{
  "hidden_act": "swiglu",
  "rope_fraction": 1.0,
  "parallel_block": false,
  "optimizer": "muon",
  "learning_rate": 0.00428,
  "lr_mult_o": 2.0,
  "lr_mult_up": 0.854,
  "max_seq_len": 256,
  "z_loss": 1e-05,
  "max_steps": 3437
}
MLP neurons of a small language model. Each row is named by its layer, matrix (down: output weights) and neuron, and shows model dimensions 0-159. Each number is 128 + 32 x the weight over its row's rms, rounded and kept within 0 to 255. Numbers have three digits each. A neuron's up and down rows have the sign that makes its largest values positive.
A block is one neuron, or neurons of one layer that tend to fire together. After each block is what it responds to, as a language model described it from the Wikipedia text at the highest values.

L9.down148:100097128110075143081177133114092151135132128184149106160130157093166119100149136157098164161091128095085167158113133102135077156084127140100122112082173094078148110162109078100218143117095174125113101154089130086210103145139092105086122139137062134119168135183091126099117042115144125169110100140083110113086160153119133110105121140093117183108141100116137133121169113106133137129136103127145213161219164132087182189145113128112093143120058129148126085078133134188163141145138123
Mid-word and digit continuations

L3.down44:155117157151133137130098074070209197096152135139130153126164174072142195105147159144175131114183155197165132122155088128139068154135162211126158133061132116104148113149113137168145093149104135154084117112170113142132138144096141162112123099088106090138145112117133144076096079057178140121134118149125130054098134137060134140125186160151087070162192119106097145120146090105124109122085121118053114104139135128094093145150147136084123139173125115183139076110155118157127153152083090
L3.down186:146168106154133133139117133156143172069164104168115203141119136147135115124166086142153162162159121145193120108189129102130101163105119132115064128114104145099104116110102119173221110130123103162104153085157117120138103138111123117112075120103072051080065114176169104088112096119134117175102135117114099109106099109112145185112186119138093076164155107129099092077134046103130101121131116141110083118111108118147109147162148134104143138058191134193108096131140073234111162111107135
L3.down248:186136123128149135175099102129206135114103105144129149073172145154105141067084174143099176112124099097159087102151088077157094165178125146116168089145110112081106154151175109101140127120143071115165103101138154119152149153066099157108116133125096116115132091132172136126081109092117129167109128100173183129076048155124070124158102018141107113147087097157124116130101105174101152102101189104168139114143173076145081169175111128174159109140107152167131085090109150181131149149090129
L3.down260:122126083153098107105154162146139163109109146141109181135118161176111136152140146127132149108088087124120081133093125146147132169127125159167170173147116181038174109131152139131098133158105026120109143061147090072121093122120168169136205126141129113062040173100164120106104137111169105165172098133101125107103117085077163126127156176104147150192189123133163099075157134138107145162109141095139058117163117148174088097133109186060138117144104091099092156146135128157165119125119140
L3.down292:135133075114150064150136167157192129184065115172169153078122158165098172178097171146151104096167143106104186184158135152133103169110162134097062076047169100111181137145095152160127142103115180150106066052115104115160090157157157160153127160115126110173126145078114094114183144077127171164168084149102124132151174120140138082172133140136137114158137106159167114143103190130119081128141120106113108160107169118132142061138074164103121147158134098128119075173133128125146151109127116
L3.down300:150142136165111143070078152137229117118125070183166190131150110117109173138093115132180157067177136194145128109151088091150085127133131080125104090149154076097124164135095125131092146076099084152131119059196174131155120119137144103145195148104131087101169157149126184128212149093133162139126098114110091097143115068093105154152073123155154082165167105102121162164172058139138113132141123152116143132133123130212139094154098143129143125099137087104114130121114145180124128107141110
L3.down323:100194099139098151126167074108125144165172129125125163137148103142181156148048135137112111186130081207101095133142131105126103168136132124123092078143083155138079089138131095148158098170131090140114097091197104120166103104084182178151099114099135135167163112123136148158113108131143223152075146131115124095131100085041152104098162123116086080124129192140124148066088051098127088094076132142108141110146147135110126184143114181119101120114166069155127140103124120161088154131099124
L3.down481:144161139115126154135142076097167146117104140167212115127163091117138061143136174096132166112111101199165105137167146119119158123145066225150099119149143143129123165076111131161131044121079080129114159059137117181099090089085172145129155172149099086154124105144106141138115096117148153137109130127145164135174123093130203116148076133139121075139175111164099109081153111101163096183117135088128127145151081115140070177081134128197147128154120112165137103109124163106067072150140118
Second digit in numbers

L3.down32:110074123085146070140159090160114153141173120081191141153106147155146134114123150065202168127210141156105107168108088160066146140127150121130167121112140148182106180106151080135130132113135177135104097132144089109076056158155116153105121160084081124124126127094131098210137077122119201120156115120147110097108121121108134096107153175070175150154160177092066121120112160138153084104129169032100146102152129158132142161094114124126161136116139103101125116153152107189135148172100176
L3.down57:148108136126080146114158080102125148176083153159094100161182139103166132157093176138134143038158092160129158065113171097108123108146074101164098115167097108155085187151090122167145099142160106100138087110118143175103136102114188130170155064169131129165148087061104135131142136122095135120128153126077148158092079134105051166162165127216139066172148138098124154099105145104123086113124177140172117163175120109090129128116125120135164121139081110133152107128167168160124087177096184
L3.down165:080156131090126147100164134172118101133145108135126096121129122063144170108152110143190112091128132146152126165195145182147144140107157089153094142120080077123129123083069076115201082092128091145058176098088142125108167084150184098134126165235174180054128146120087138098159140160097128160128155147100140111144143125181141155171131147143126134102108201041143081085157151119083131117110095135139156157100132102112127088137122110097115130159185084119121156138138117110144121127180096
L3.down171:146141103176161059155107102133109147117115101147212090195123128067107069151142158142134088090136088101144096102150156095051103117141101116113128159185145108159150141085179081193149120106115147133111116129122099184165117118112145085143027132136135177169140120115099134177100132149084087144121122171130117172169088114117092078174145136098143122107111202131098147154120124128104112159187109137107177117143160177194112116138124119090095161121149095173168129112186078077153121114140111
L3.down224:096133172119191121160113112145138139179190203156173120071209164113154092156111142101117119079165131076130160131196112099091123087144134161120126149125085101119199155142163057143092106133170150124163163140139159114103118092129160135166123130130136115080082058145206173120212132147138121146129123123125100103125127142098124166091093098139121128060118087161103148079121154142109164119139111092093126135093160103169118198188155160173156128122103165115110111107100116116100114082174155
L3.down275:115147137113125133110154145113148121088101131117158104185202107105119082213157181184144157211105169142097154115135090141119188105126119121171127143108116085100134108041157150181072120147141131177126166154104152123154128114105175097132106130159136139075082099143167137210160119122125151108073134136165207119119157137159140132195118107185090080164129155103186154156128152126093101108106147207125123137110124098167119129153130186140142134139162127089105067085162162115096132149147147
L3.down293:082106071129098104145109125173160148115130147139067111102158201157066107112083135087094058103119074083108122142107128170185144125196104121080126163108147112107103133086118157084108104137160205185052115109119115116133081174094117124152134166083101157145099128117157178088153192144117125094139102141136178127064124123171095134110106123148190143099108142133149111142153149185117113079170143103117150109104103176095111153154090146193081125151070088119169109121132092098083113140157125
L3.down558:119101077130157090108150117094156130146176155113122115125078101105075077118125092170132179160122111178171142115151111135120124130080119147106124084202089139135128074169094143178119108155121155144179121088112155097084105135214163158108099105096165148122126140068152176070171107114132113136130116117110110140124129083148190111151179092204047078154072116148119050145147085050115091137132071114096159110113106167078161113124098113115125121137146137100137191114131120179124111141133160
Word piece after lone initial

L3.down23:165164131148107126099132122118103111099132059115165089140237115122133075073122101127126130110112103123175077142120200169187104184085152138136109134147147147076134129122153164135189114110144132143156069109078134134140125164137126177097083150130099113158160134169097133070134172141141148103145163102171085161136117065158146127122098078093137048137157080117136117158076143099121131107132123098098102166117116098147119182146122087106054089178155164184114104111148135173088143140050155
L3.down77:175125091109145077159133146152149128157135128147167156123132131118137117161138180179157162166155089083123117133115156088108114135168126191103193164197104153102130139132167129106169098109161090123138106075113120131071117153158102102100097048122141147114150157108167115103174149083172109139078072134167158104182164134115150118160180156075145100169125111093181135080132060151053153078145093119134134111119151140159103180122121088109173102168215106150082121111151113155120127122086056
L3.down90:120125139111135144103172167125083073118125091127150128132139188196116112173096088090143103122123139114139131164149179167067131110147151132112212191161138107148109128083105141100131183134145148137141117118143082127164145096046103177160115151115119142091147106104121127131126056122089174172157081161086184141098076121183121125098155090114127159167173146088111106140072155157153131122103193118128106085158167156115079106144112169105181091151162080148089098068161063160160170112125112
L3.down280:154129203116127124101213091067164227071164114128189140127186185123100152062146081149101148190169158133130088126103120167128092132133136123103122136161115089133150147124127129156138143150105101127171119117167140100117109036118091156123186162091114117137134085166070115156176150129122120086160121119159192128123138128141102202117148121133114159219133142109167080095147143138144133140121110120113085122134089097091102120151173096161164157144080123116144111158173114119182134135080128
L3.down320:117117116164064119184105108129126171139165104128110152097229080118098100128053090126149164117137166118096107133150137150207092171116086107112186155082149169066068098098142114077079124136135184145184184095112158133142119120111117101050126187124109109142132141122099128118162126171145159078148165152148141132093115117133103117104046137149137132106088110094175128174120138038103085125132112123146106132125131124090098175130127099099169163156176133145104083091086103132112161110116119
L3.down403:077124105144149166066174101089136133125077108139165166105183125115132119110156116116124149105095125101109115095119104124111138087136154155191116100119107150153100125085117137147083097200083121100148124138122055147098182100152120179098116102087170163101080142159116099117104176125176132121147161176119111180148145129175129103067179148099131151153183106169177097145171131146160121118117171130153052177091142078098131125156136112161150202186099143065136081141147129099204097078168114
L3.down456:101134112089147153091087101183064059096139160193178104166175080126135109094110163134167132085155107081149114095136136149101143171092081138149239124122142132144171175126144138094107101181138210180170116125113180162152116103103158145149211121096134161133147109148098077117105125124093177140152112145131125151133111077108086136156150059153138187109087115154174115103123091145106114071148170146147120147125105120111118160092113113086145135149077125119110089111158146131159127070087106
L3.down516:105139165143110097129171171131109138101169194098156142103174107074121115105150095175110154182136095108084118125234129115146075123159121102130106193117141132105066147158171108092146129145084128139194127085188119156108109111107170160152132126131118101141131133124125167064142118140108159109112097131130103141072044125092128120093147172193121125161108177081148144138116135070095084156126106168168156126182116148132166124068124153114151145180132135038060123140166164126115132122088164
Mid-word "in" fragments

L9.down511:151106108184110166153136100116088105140168137146123117116153176110052072147193138127095131107118141091189142097167131133132174126120141095095078138167102129115121156094167123137118128191124158124128142108143099121109153067179069131098173134155174138090084145126128088194166168139141136129044110152109139114126105146076132181125104129142075102149102118148108195167132079122133127118117117153152149105189120121154137147152192152096083169155103128125215071073079112159201127152180143
Word-internal middle fragments

L4.down3:190105103129139108105104105132161151134101170134107118145154141081104129191107162155159156082127152140074036176113201123094157144086061122111153163149134148105150142163121111137080200141099117167133132137162173156135113097159155175090076154126133135081094079165147129138117198064131076072100135109153111096078122130070129092104142135152058153120132170087099144113147095155118081107151160129103161167113193135064142144138150111147149104137180184132091071114129107162118149139146149
L4.down115:127178119147173133167078136144120099131110073156076165101110082101124120145116079142067177082121107183114071161108186120105085155194110125059176166112071188101159179111106150192123071101144157162102111137123126119150140082069084161103131133111136100087106157137164139125083173153127101150160110140130132113137145124128119180172111118122102118160145145110062123123084158052095059157144123106137173125123107147137142137162196100165098165153088143114147122153088100141120155081177099
L4.down123:125094114152141151127197135158113200085159027106137075159081122118136193078108081135144124150146119171130137130190166088131166135133107092102102131094184135144088162126079126129158115159119255144158093153179177106089095079163168089092112140117148166097114112157150110112135144107154137075141160110156108168115070107142167101090129139156141159121125146169108117080184156107080093148095126086142118132162146148108153134119168116115147107127097133148190112136142156116092095086163118
L4.down129:089159139135114102112175151127175106053090070141155138087118071083056179102077103138078037123182102145077117123098142088131136081168075105118101135098164132189134159139138141125078101154085099164134125111199157155165089115074134135124139208116162187110179147123070142118147141159126130162078113150126103112154082159138089130090115169115111138096111139143146119138125134135144070128173161076140110077140135137134090068126126109141100143113114113140090133174166113183092118149106152
L4.down228:129160131109110092144086165085126135073110093128166131153098164128124141130111080119069114119125211122184153080111108136104156093138124106101133120093160070116129158170173093128190147098110213202120109137120174162152157140138188176149118135163071164107157121146168125198110157119163147162109102091141089122119169109153070126133089140103049080180143161104107094081088117112128102093151119169163164104124118065147104154165115098104114138120087088151144134071174151142123100124136067
L4.down303:172143108048114142145160141109102173162206135140182195140154107139068098092209102119143144119103188112110143151177107153169101184110154111093129224110141161174121151152150103104107099131137128132087130122176070178163124106082178137086104155111113117124163146144129078173124117119143150190188116144107150120129097108100114086163123157107151082087179175135102122164083149090118082062139141166111092111152077141181143129140124120131130137124141096164094097143110150147114144066145109
L4.down449:135120165159122119150077154115094083142109139062207105122054099131120171151112116081148166101141178176118158119154097163154139101144123141077157098122090118078155154177145147124122121139116077124167078141201147074065148136189125130125101147102173126160197086121129134102124147062091126070114111155128149127166118057167091158122139150172084178157156094130180081122136142148107139115098111135151122117159176127102049148150130130153133153166119101084122061178087145137136127074146135
L4.down496:081069084121137139113163104087118154048138087129140126134145105164131163176175117136070168073158147118117079104108132187134145084130135143179091175131137102069150125168122147104094132159170101163124118095129099089069163118102108117113105162106091136080132071107136091063139160132143059126164093119107108094191149043179155156126153141120125127165123144115119124124118120133113094152085171154178126098120151101075097112125100123105086184153109118171075069109136141130184181102072095
Word-internal second fragments

L9.down354:144145132140116144134111137122107151123089117076099152136157107199063175109051121115099103115132069200157158152138093114134113146089125105109135147153129121122078174128133130141084095099127081109234130133071101199148099135131179132136123175131119076179113080129124128135152023131131154102148151115096121112153130126130107118135122145152131139149097157135108127163136080113081107137140101076094184161101188132099084189136096074106118080103137146108131185141122144104146092168188050
Auxiliaries after subjects

L3.down70:126141144101165138153108107086178195139131168119167167130115126103159187124097130129091155116154125164171139090142161125111107197151100157121064117175163136131096172148159109117115118131115153157095151104126151129114093167094155159065096132168142136109086138092157131158121137121103188132150094183115110132075144107130098045131086191183108137076163178135177146118134182130153126177164101070129133080113157167090087159189063149073119156044117125158094164098089154161118120098132149
L3.down157:138145153121075124152126092145135120118167109146106095123200125167108135073096091126107113140124135168081140100136152198110114192121082141099111208119147096134135113143153118138079137111128106097109103096182129161207159181066161175095153191093099126136141153160151140129148168097112128116097102153131104165129189115113105142113094111122099147048122144158168161133104163148116126078115154109028165054140126103100078099161108118113108102155114084110138116108149044172099152149085171
L3.down270:129117099131151189112135090167110174130109158111149131111108149160144124111136149103148080130133089104088127076197104079174133155156135153124106142142129146089156106091141099107159108127118085149128207149063110099116121096122123122073104109162186107096123172170107110105114129050089153078130120122105078121089125161084081091096127154106104088063158150198138077172051094153085203138159116102133161103113126076182116097152102127147126150130143093142125113175105143121226086129138093
L3.down289:124072107129157167112160128127140136156149102120159124077195096116108152191145136127163065139138180087107138096128136164131109137142163174133095130145126158137138154090092109108136129104158131097170101131108115100113105096091152163084149082097151107222186154139145102091136152117065122111170174138051085172131094108134144183099089147114189131105161106138104131178111123148145083131105153174128146147162050170154162131110125202170147159208084098164103150082082161141115133078151100
L3.down311:086121176098114114085167104092128134146141114087119068117106137127160099137107128117124140137099119160097154153077068101138140150125133114111129175046087133088129158135137137096089141182058090078126124135048117155090133078143113161143131097168142122109095088088067183115197083185122129085141140137141154134066118175150177076114200191199104124142090065137127130122155117129119138100138160080138169147119207141152151128112106173101093120103128145122186148146062144126151126118120142
L3.down500:117171129112074127088132172166144109148130152059091144191243160110137094093131132184157171121140068068093132080110080157145140115145162156144135146142177164043156134102072184099147138160103127143096154126116127124129153115075127069144160115149161162159145109063131139158164159114100152124146108089113071100126155137150149060108144161123122133173166128152163158134097076159168116142103151172121111131112138139106118109117131140143109136141048172167087153124188109097163115140097175
L3.down502:169135084156180167121142073107119151163115195098148035178152167115113139062089061160133142081138134132114190150131133090182118172127106131085116150164153148050158103102110062070131066098126102124161119154082147137100114169104138150107129135124150105137160103112105141160148128142152109070107115117135149089081137103118164052158124171144153121065128179163190157129128160127157185107150141130209132138120137110123095118124126128074112165161133110129101139124100109109136198154159094
L3.down507:099151118119115130153127110103114129172129210084168089157158143087128149144116124097135167211195137147103194104138162098125156148167115135142091071109112125071135130121112082179110117135110190195102110103165168136122121186136196121158123097084105077168098121107123127238123131104149187110141179141165101111128111144153150066095136169086151107111118144140102120147139182103045161115150112112108150141171118140091137152134121114094137121130179102063155119142148182088092106114094114
Auxiliaries and M-word pieces

L4.down1:129150197134126138099097165096100126148113159124158099147241168181077043128127126078115123203183134096112132127100132154155152053131108109158151122082166150115154075134109134085108111102081089093153189163134107122145147090115174183126135148170142093071171142097104187141166086104173132134092116096131081152150138128182107109137108190132152112138149111114140161092073131143144076139085143060131109094094112094168127119139157156121130113116081120126151137114156160161178137085145126
L4.down203:137126099148149168102165116181129056175177173129136125179123157117096183099151113138132153059115106162184177079115115127095079091171181171118138114134131085121114110094078084119142119107092154057145148094168072102106112141169146149111090114142074094163167131119199145084129089127132194199209112104085187135171117172095131074138143144096149126126158114168154138187156112119083103137140137141146156116155140112139115111103083085092161108072144158093109125137126121147135146143084123
L4.down320:114101012187131122131192088134141132136137120163114116108172179128170142140133116122103144123120158096099072146190135100178157145163194187133110143046140067132179132132127130083059127150079119147139154155152089062072149125119168135115134131112129185100116135093121110126090174147135163133097123103112096102079163124150100163135131084142132114123114109074143155188118146105113134174110103166127200098082073140131131093145136132101115131078103070182105107130118104130158114176157174
L4.down473:112097135111191101134157114105116149112096170068144088152193030143057177098152096145135097168160143142141091144155173108096158100105137132119077171110093117050153141106155175133108164116091000123153149184140108140120095193146147114097100091112149120078111138153135121122138090127110129090161130107118111102095135144167144130089137140119140112144147111113106163120098073145120133147084100131062156069171144145084137165132149117127146118138097142129144109125172118144128225104119102
L4.down503:114139146100141104123157177080138131160122179107136109129133171183064143109174131195092093164119117141154126090131125070140128109120054074082128128094146108062116201065131120087114090146122194143172090123122148150137101131142123131154132142148120072140101118109153209153144108134104132116122148122134095188141129126114166074133094149171149078181144107163204133131161123110144100181175094175179139146145144130159144163090184111191093148089125119155197142092102109125133121117201156
L4.down506:134072150167156074144141124167103106099133109145102124196052157146125138141110121114184160160127116191159088142073104180119130116185065055091125108122168049119135149156086204125136097117149145164115141157193132095146150084168158116112153143149095192121118129135172102049116122156110145149146122099097155159133165152116111145137143153124103198174152110202127130095087086138204131131110102157140159145132082168181179120111163143127150126138091110120134115109138108111150171127175151
L4.down543:143097106130100183167095069132115125134133116148136055195146094099123164202131168141151110172109143180169135147161199121155125104124116125139101123105129125096111121107159084107137101116179107072183155058148163184140105134108107140079144107102130169112057094157100123166099125186126108125083125189160098137165125180112175103159138192095143158092107131110123074112113072105157154175144147100138106150075160126130139124137103127093114091145208114084098147063085142107157117079149155
L4.down554:139092076132170085149156085140129163113125122128150091188179109131071121104132109155129137222065140175080111076095137124169125107132086151184128163139118073109119148127117134181132071143084066089157139164080105115160156084133093109093132139167149112145070126105155044129172133101118136079131114112115109074099124146132140157121172098163202083124163112111136091118094135112167193039144107088147116117097140133162160146150084138141133085143146185136132134108136118147144175120074145
Auxiliary have/has/had

L4.down17:144189050129074127102133107083076155169153149182079116169121156113160056194132080178110102140189101119141135190163123131089140153113120130171165170086152137141124132131142118129157136111091123147055090128117084121134139170118121143101204113138211102125141143120109143140128128129092154036088146111131089075164175172134159109133125135104137126171139174106141168121165129166111149131101131123149075157206132149070133087099107086105086103089113109155095091127145152117132126095098166
L4.down88:141087119072099124128151078116147158107115107086151163159142127084115126141131141141168145198087139135156128096080094102094093054148129159188176178103100157126156066141108155154177108130131176100114092132116096133076100063166164165136202182164110093120131120144103131185139078084109149150133110135154100151150110089218120156136150101126158120093128182139174146176201156094093160118100122113103069130124117140200145117135189142114145168131143144113137101148169124095117182077120137
L4.down194:101072163168109172113121119139157132119063124145091138152093096147082096160169146110155133173110119132080129096148107107114101146097223121136129147051145065121123142130151094106122118145096203154112118153154159166140117089137149129162102167160143142129100100102043089129120115128064140126122140101145142151152132202184160121146154069066138178073079189165110107107121113138151100183149154142125155076161110155072136098105124130058112136125154140117074066087178122167111110135100112
L4.down238:091143150091122159151091156121170089127115158100106123117127137201088161148121139135149121212186107135079137141225095086110124086118162151089176126071158165092133082160149182132147097116080136167099118118067138109121125128154148194154132080084105171118143150126179151110169182107105163182084064098203140147120117147165093141097162187112145099130134132094097134142111147140125146159147134057118098119155117110129056149117111145106100144134160171114137111100148065149138089116139072
L4.down261:109099149069137118156088070119097145099108142117146142117106138082084125121055090121108116140118144179142130099173184139172162166137128169133085143159129118081132137160119067115164083081129192183091107186072106108134139170152166176070189063123126120074109109156097139119183111163114163101103154134139119106171187114157098104129174149131070157171116146131145119085143156106172127102121119063126116119168156138116152115044099137120105181141111096140098150172149124136167094180185138
L4.down277:082163095099125082180105097141111187183099143128100135160139127157138067168081171125107106137081185160126146164159131133123105163124111125100114089088210198138136140103118103093081112084173107096154093098069144092105142169143150155122147163123124130174072084194141118131119135200151127113136092047154153128083089165101166114161105201123125137136120197146176105143148126105104133113139139081145093111143100136156097136104187158128093182077152109141109109154164125138170076100117112
L4.down285:169157103162099108131146119122161087144092121039091090124113152158103144054070140118063127139120105152104105195153104116089154112184144109183084118129069149186131093131140132100130102159116141107131169123127174106106114141145105082121132082122191148145157088150103179170126123093097148121137149139116097152075083158064059065150132166141211112149129152080129134084133071134124151109159188149108075130189148136115107142125129174106171139133128118080110112140160090174141095151180109
L4.down476:059110118126110165109112152076116186169107113112118163152112122117152148192103141088090136110150089156138138162097122116213139101155140101128156135108151075127190209176169113182097103124122135124108085141104116124135127133179189167201157157140129161131150074160126155152105171131138175088093180086176154134102162193125134123155053168112124154145117159154157097155122146154101148097122171131143138116166126063117166159082082107106121089096101086112126118127134177119131044178143116
Second digit of years